{"n_head": 3, "vocab_size": 16384, "norm_eps": 1e-05, "positions": "rope", "rope_base": 1000000.0, "attn_scale": 0.0884, "bias": "none", "init": "normal", "init_std_qkv": 0.0327, "init_std_o": 0.00641, "lr": 0.00877, "grad_clip": 0.5, "schedule": "cos", "batch_tokens": 32768}
MLP neurons of a small language model. Each row is named by its layer, matrix (up: input weights) and neuron, and shows model dimensions 208-271. Each number is 50 + 15 x the weight over its row's rms, rounded and kept within 0 to 99.
After each neuron's rows, "fires on" lists the tokens most often at its 100 highest values on Wikipedia text that the model never trained on.

L7.up2050:35 49 41 61 79 46 53 47 31 74 47 42 44 77 38 42 45 34 65 59 26 66 68 66 42 78 56 67 53 31 21 64 37 57 39 63 35 55 65 39 54 44 20 52 25 78 53 69 43 61 75 37 41 66 41 49 51 38 73 61 36 53 57 51
fires on: "in ", "for ", "of ", "with ", "most "

L5.up1750:15 48 72 45 20 44 46 54 28 49 17 48 77 64 52 38 43 63 41 50 46 54 67 37 42 39 47 46 62 43 28 78 62 49 29 52 52 45 59 42 49 71 39 51 41 70 51 35 50 46 45 44 60 69 31 27 61 21 45 54 33 33 41 57
fires on: "| ", "and ", "e"

L5.up1301:29 40 83 45 21 20 39 43 69 49 77 38 41 67 43 61 33 51 32 45 64 66 39 40 55 56 47 39 51 65 41 41 51 69 26 66 67 64 46 62 07 69 60 59 61 51 24 74 40 28 63 39 47 43 38 65 55 60 50 15 51 43 17 42
fires on: "| ", "ay", "ij", "ebr"

L5.up1927:43 47 78 43 37 41 87 60 61 12 52 41 55 47 58 55 38 63 39 33 58 50 67 32 71 50 38 74 38 59 39 22 21 35 63 37 69 56 57 46 41 41 66 33 36 68 32 41 46 52 69 61 55 68 54 66 49 41 39 41 43 75 32 46
fires on: "of ", "to ", "from ", "his ", "onto ", "on "

L5.up127:29 17 62 32 66 53 72 62 39 28 55 31 46 49 48 57 55 12 27 47 31 52 68 35 51 72 31 40 31 78 48 46 36 61 43 58 44 48 48 34 28 47 58 45 52 62 40 81 14 82 49 68 37 40 51 51 47 61 25 39 59 44 53 63
fires on: "to ", "from ", "of ", "as ", "over "

L7.up839:71 51 66 67 44 27 53 52 35 39 68 79 54 62 41 53 55 35 63 39 49 49 82 45 32 49 42 35 51 41 39 52 25 59 62 31 34 46 58 65 49 30 70 34 76 39 47 16 45 33 34 52 67 48 52 54 56 34 55 25 36 57 50 52
fires on: "| ", "\n", "for ", "r", "ad"

L5.up786:64 57 21 53 30 41 64 42 62 52 45 54 19 66 51 40 39 33 29 38 34 81 55 46 35 51 71 63 59 70 43 43 47 54 55 48 38 67 13 63 32 56 53 27 69 46 34 48 36 66 88 50 63 53 26 52 54 70 76 47 64 30 74 69
fires on: "| ", ": ", "4 "

L7.up230:33 58 53 64 36 48 54 83 48 26 62 25 63 45 65 37 56 34 32 45 53 47 69 40 38 45 32 78 58 75 61 67 79 33 25 57 59 58 63 44 36 86 39 70 63 65 62 34 47 58 57 65 54 61 52 54 68 27 19 37 27 71 62 47
fires on: ", ", "and ", "), ", "; "

L7.up1092:52 42 46 51 45 45 46 45 31 31 53 35 52 53 71 50 50 68 28 70 56 54 62 73 44 43 41 53 53 52 67 64 57 51 28 33 61 45 50 46 42 75 55 72 50 73 52 36 45 65 45 33 55 64 59 43 57 51 30 49 46 40 44 61
fires on: "and ", ", ", "or "

L5.up1523:40 26 54 54 68 44 57 24 71 55 38 49 27 42 67 50 55 47 66 25 77 35 23 53 76 38 37 59 90 27 14 40 52 70 69 65 71 45 37 32 50 49 53 36 57 45 60 50 62 67 56 55 52 44 57 66 72 70 37 51 26 78 53 56
fires on: ":", "has ", "| ", "\n\n", "had ", ": "

L7.up1428:26 23 42 61 44 67 50 25 61 50 58 44 65 34 58 42 37 59 62 73 43 65 64 67 35 45 21 22 48 58 45 52 80 77 57 49 53 68 43 47 51 45 09 46 51 35 53 60 48 55 58 54 32 38 66 55 30 41 58 67 36 53 56 36
fires on: ", ", "(", "and ", "), "

L7.up52:46 57 30 74 61 39 60 43 64 42 42 40 55 50 51 64 55 44 56 72 37 42 71 58 26 38 50 53 73 47 35 72 33 49 72 55 28 55 62 90 44 45 44 68 24 00 30 63 42 56 31 75 65 56 84 43 49 52 39 69 57 29 42 47
fires on: "is ", "and ", "was ", ") ", ", "

L7.up858:58 41 58 61 72 28 64 65 60 42 55 69 37 43 63 55 63 52 57 57 54 43 37 27 66 42 80 62 37 71 43 43 55 58 55 31 51 29 22 32 47 49 51 37 23 38 43 22 42 47 59 32 25 31 27 82 39 46 35 56 35 95 60 64
fires on: "- ", "| ", "(", ", ", "that "

L5.up1771:72 50 48 45 45 64 58 31 49 56 33 66 32 47 54 53 49 40 46 35 89 54 47 36 42 70 47 35 43 75 49 44 42 69 43 26 51 26 37 49 76 52 53 51 37 71 69 46 42 25 12 32 57 52 20 43 76 58 79 41 55 25 52 53
fires on: ": ", "\"", ".", "("

L7.up1409:31 40 20 64 56 78 38 56 50 67 65 61 74 74 65 54 43 85 30 67 70 66 46 46 39 62 57 44 47 55 50 61 79 64 43 26 29 64 31 64 43 26 24 90 33 31 47 63 57 17 58 42 51 43 36 54 44 19 62 58 51 35 64 44
fires on: ", ", ". ", "."

L5.up1295:51 52 74 88 74 14 54 66 43 55 57 65 44 60 70 50 63 35 63 33 48 47 58 55 31 54 62 44 68 34 31 40 53 38 46 57 40 34 53 63 54 39 84 48 30 47 45 05 32 40 34 45 77 32 19 46 40 46 37 41 47 55 50 64
fires on: "| ", "- ", "1 ", "\n"

L7.up1017:36 24 61 51 17 44 57 64 55 25 54 53 41 56 57 41 58 38 44 59 43 46 54 40 36 64 46 27 54 29 45 45 50 62 36 48 51 40 33 38 44 50 71 52 44 71 57 71 45 59 33 54 58 39 30 49 59 51 62 64 65 53 54 64
fires on: "to ", "from ", ". ", "with ", "of "

L5.up799:48 74 59 47 66 45 40 60 40 37 61 38 56 72 51 34 56 46 47 45 41 37 50 54 32 57 64 72 47 46 52 25 51 54 35 44 36 38 46 61 54 39 47 47 37 76 28 58 48 55 49 53 60 62 51 41 49 42 47 60 42 71 27 28
fires on: "(", "“", "\"", "for ", "of "

L5.up2146:36 37 63 41 36 47 55 59 40 46 50 54 59 48 89 53 38 43 54 55 50 49 66 34 44 33 53 44 23 79 39 31 46 21 58 47 51 70 54 25 32 49 83 31 17 65 45 90 50 19 38 70 53 50 50 41 43 29 57 43 54 48 47 82
fires on: "of ", "from ", "ing ", "ated "

L7.up629:46 46 43 65 50 56 55 32 49 32 33 50 28 51 40 64 58 21 55 47 66 83 55 31 85 44 84 27 57 69 31 61 26 41 35 52 44 44 34 61 36 62 45 22 41 41 41 52 29 47 36 37 61 63 24 57 71 53 73 39 49 57 26 52
fires on: "| ", ": ", ".", "ad", "; "

L7.up541:49 57 50 76 45 60 61 43 64 47 53 43 74 66 59 68 41 86 37 30 56 27 37 58 48 43 67 21 45 34 40 33 50 66 57 57 67 46 55 82 20 46 57 21 52 53 51 45 61 57 46 65 47 50 61 64 65 20 44 43 49 40 55 55
fires on: "| "

L5.up1691:61 17 33 56 29 37 50 37 41 38 54 43 54 45 50 57 55 36 67 57 60 44 80 51 48 67 42 66 39 62 66 53 80 43 58 45 37 55 62 64 49 64 37 45 39 46 66 50 37 43 27 83 65 73 22 70 37 43 46 51 52 51 66 61
fires on: "to ", "with ", "li", "as ", "th "

L7.up1962:61 84 37 50 30 26 51 16 51 41 29 35 48 52 57 42 41 30 43 52 67 49 44 47 54 35 82 40 79 33 15 59 35 51 61 39 29 47 41 68 42 49 66 63 60 67 52 71 47 81 81 56 22 56 50 48 29 37 26 34 19 64 58 60
fires on: "\n", "–", "-", "ed", ")", "art"

L5.up734:42 26 13 55 63 73 42 53 53 23 48 56 24 60 44 47 43 26 57 39 16 57 76 45 68 79 50 56 48 52 48 68 47 58 70 70 51 52 29 60 26 59 44 24 45 34 41 64 32 35 51 60 75 41 69 62 64 73 43 40 30 68 38 56
fires on: "| ", "; ", "Win ", "id", "— ", "ür"

L7.up688:44 46 72 70 56 57 69 54 52 20 40 78 39 59 40 44 64 65 63 67 45 65 29 33 93 15 28 66 65 38 46 48 41 55 43 50 61 57 54 54 44 53 32 29 65 32 55 34 66 54 47 52 34 55 35 87 47 70 65 31 30 68 37 57
fires on: "| ", "\n\n", "of ", "the ", ": "

L5.up1806:52 63 46 53 36 44 52 62 60 57 43 50 72 65 57 69 37 42 44 64 72 49 24 75 65 51 61 26 48 60 32 50 30 70 29 54 67 55 50 71 29 43 69 72 72 57 79 55 63 68 91 29 50 47 57 30 58 46 33 24 52 52 52 75
fires on: "| ", "\n", "other "

L5.up2026:64 29 69 58 41 38 49 61 55 65 24 54 54 51 43 86 35 47 55 75 76 33 23 59 36 41 45 72 54 37 45 62 23 59 48 64 39 41 36 58 55 71 33 47 55 40 58 65 52 65 85 51 30 10 33 57 43 40 47 37 45 47 50 58
fires on: "| ", ".", "vi", "; ", ", "

L5.up927:76 45 72 28 50 61 26 71 34 32 44 52 63 49 52 46 42 70 53 82 32 55 46 70 85 42 57 60 10 27 41 27 61 44 17 55 55 61 30 65 33 60 51 48 48 23 36 40 36 40 54 60 58 59 54 33 45 23 52 45 76 59 44 73
fires on: ") ", "'", "\" ", ", ", "\n"

L7.up388:74 38 60 64 24 40 43 25 78 54 50 50 74 62 30 42 61 44 48 69 81 19 28 69 24 35 34 36 57 51 12 27 27 52 13 60 59 62 41 70 43 38 41 32 33 63 54 44 46 52 41 59 43 65 67 58 46 48 49 15 56 55 50 59
fires on: "| ", "–", "% "

L7.up2203:87 38 26 63 63 48 78 52 76 30 97 45 36 95 76 48 53 19 40 34 31 41 52 33 66 64 65 53 41 58 58 23 46 31 57 51 44 26 47 62 42 54 68 45 52 43 61 21 51 64 54 40 57 43 41 44 44 38 52 62 53 43 60 56
fires on: "| ", "\n", "–", "; "

L7.up768:37 27 26 53 65 40 51 18 75 54 43 61 30 23 52 51 51 45 53 51 55 25 76 49 45 50 62 45 30 64 25 66 50 89 78 22 67 27 38 43 46 42 57 55 66 56 43 71 60 49 42 53 53 33 31 45 49 65 45 68 26 75 32 51
fires on: "; ", "\n\n", "); ", ": ", "from ", "Le "

L5.up1093:71 32 49 45 29 62 47 47 56 58 55 40 58 39 67 55 14 60 50 52 48 49 39 65 76 52 53 32 38 50 44 67 79 56 63 18 55 72 26 88 25 68 41 55 68 56 44 33 32 38 80 34 58 39 59 20 33 47 54 22 56 42 53 48
fires on: ", ", "\" ", "that ", "it ", ","

L7.up1027:55 67 64 23 62 32 49 60 49 50 44 49 26 83 60 53 40 62 43 66 12 19 50 47 28 47 52 67 45 35 38 24 49 48 86 59 63 67 42 42 46 54 56 58 49 55 49 56 80 42 32 46 32 52 54 58 55 63 59 58 48 32 34 38
fires on: "was ", "both ", "were ", "two ", "Both "

L7.up2191:69 39 47 59 51 63 44 44 51 47 39 39 53 33 58 56 49 62 45 73 32 49 54 77 54 37 56 35 46 34 57 75 49 59 44 52 43 61 83 66 63 52 55 67 41 62 54 56 42 37 48 39 40 52 44 50 65 54 46 70 45 27 27 60
fires on: "and ", "or ", ", ", "size ", "time ", "as "

L7.up1533:73 52 36 75 73 83 58 34 36 41 53 53 51 65 76 48 26 42 48 29 65 69 52 32 40 71 93 35 79 75 33 37 38 56 48 54 54 57 29 49 59 44 53 28 58 71 36 35 29 43 49 37 36 66 44 42 42 49 43 50 36 37 54 57
fires on: ".", "| ", "1 ", "A", "1", ". "

L7.up1043:43 34 44 44 41 53 39 51 47 54 28 48 57 52 65 57 55 74 56 45 49 43 52 43 50 56 59 58 33 79 67 48 54 58 31 21 28 37 39 64 22 40 54 54 46 62 50 45 74 43 44 26 27 41 48 82 40 55 74 61 48 41 38 41
fires on: "(", ", ", "-", ") ", "– "

L7.up1104:77 57 23 58 78 49 67 41 55 29 66 49 51 67 36 67 41 47 28 23 63 79 57 28 47 50 36 57 49 39 45 66 64 68 41 41 48 40 46 84 65 40 56 21 48 50 35 44 26 63 37 50 51 32 42 79 37 54 79 37 29 34 28 58
fires on: "| ", "h", "ür", ": "

L7.up1229:44 53 44 52 42 58 60 57 69 37 55 31 57 48 50 38 57 34 70 28 53 49 37 40 37 23 52 65 38 33 52 81 30 49 47 50 32 45 49 73 46 33 33 46 47 53 49 51 23 60 85 61 58 80 60 43 17 34 57 80 67 33 45 46
fires on: ") ", ", ", "), ", "who "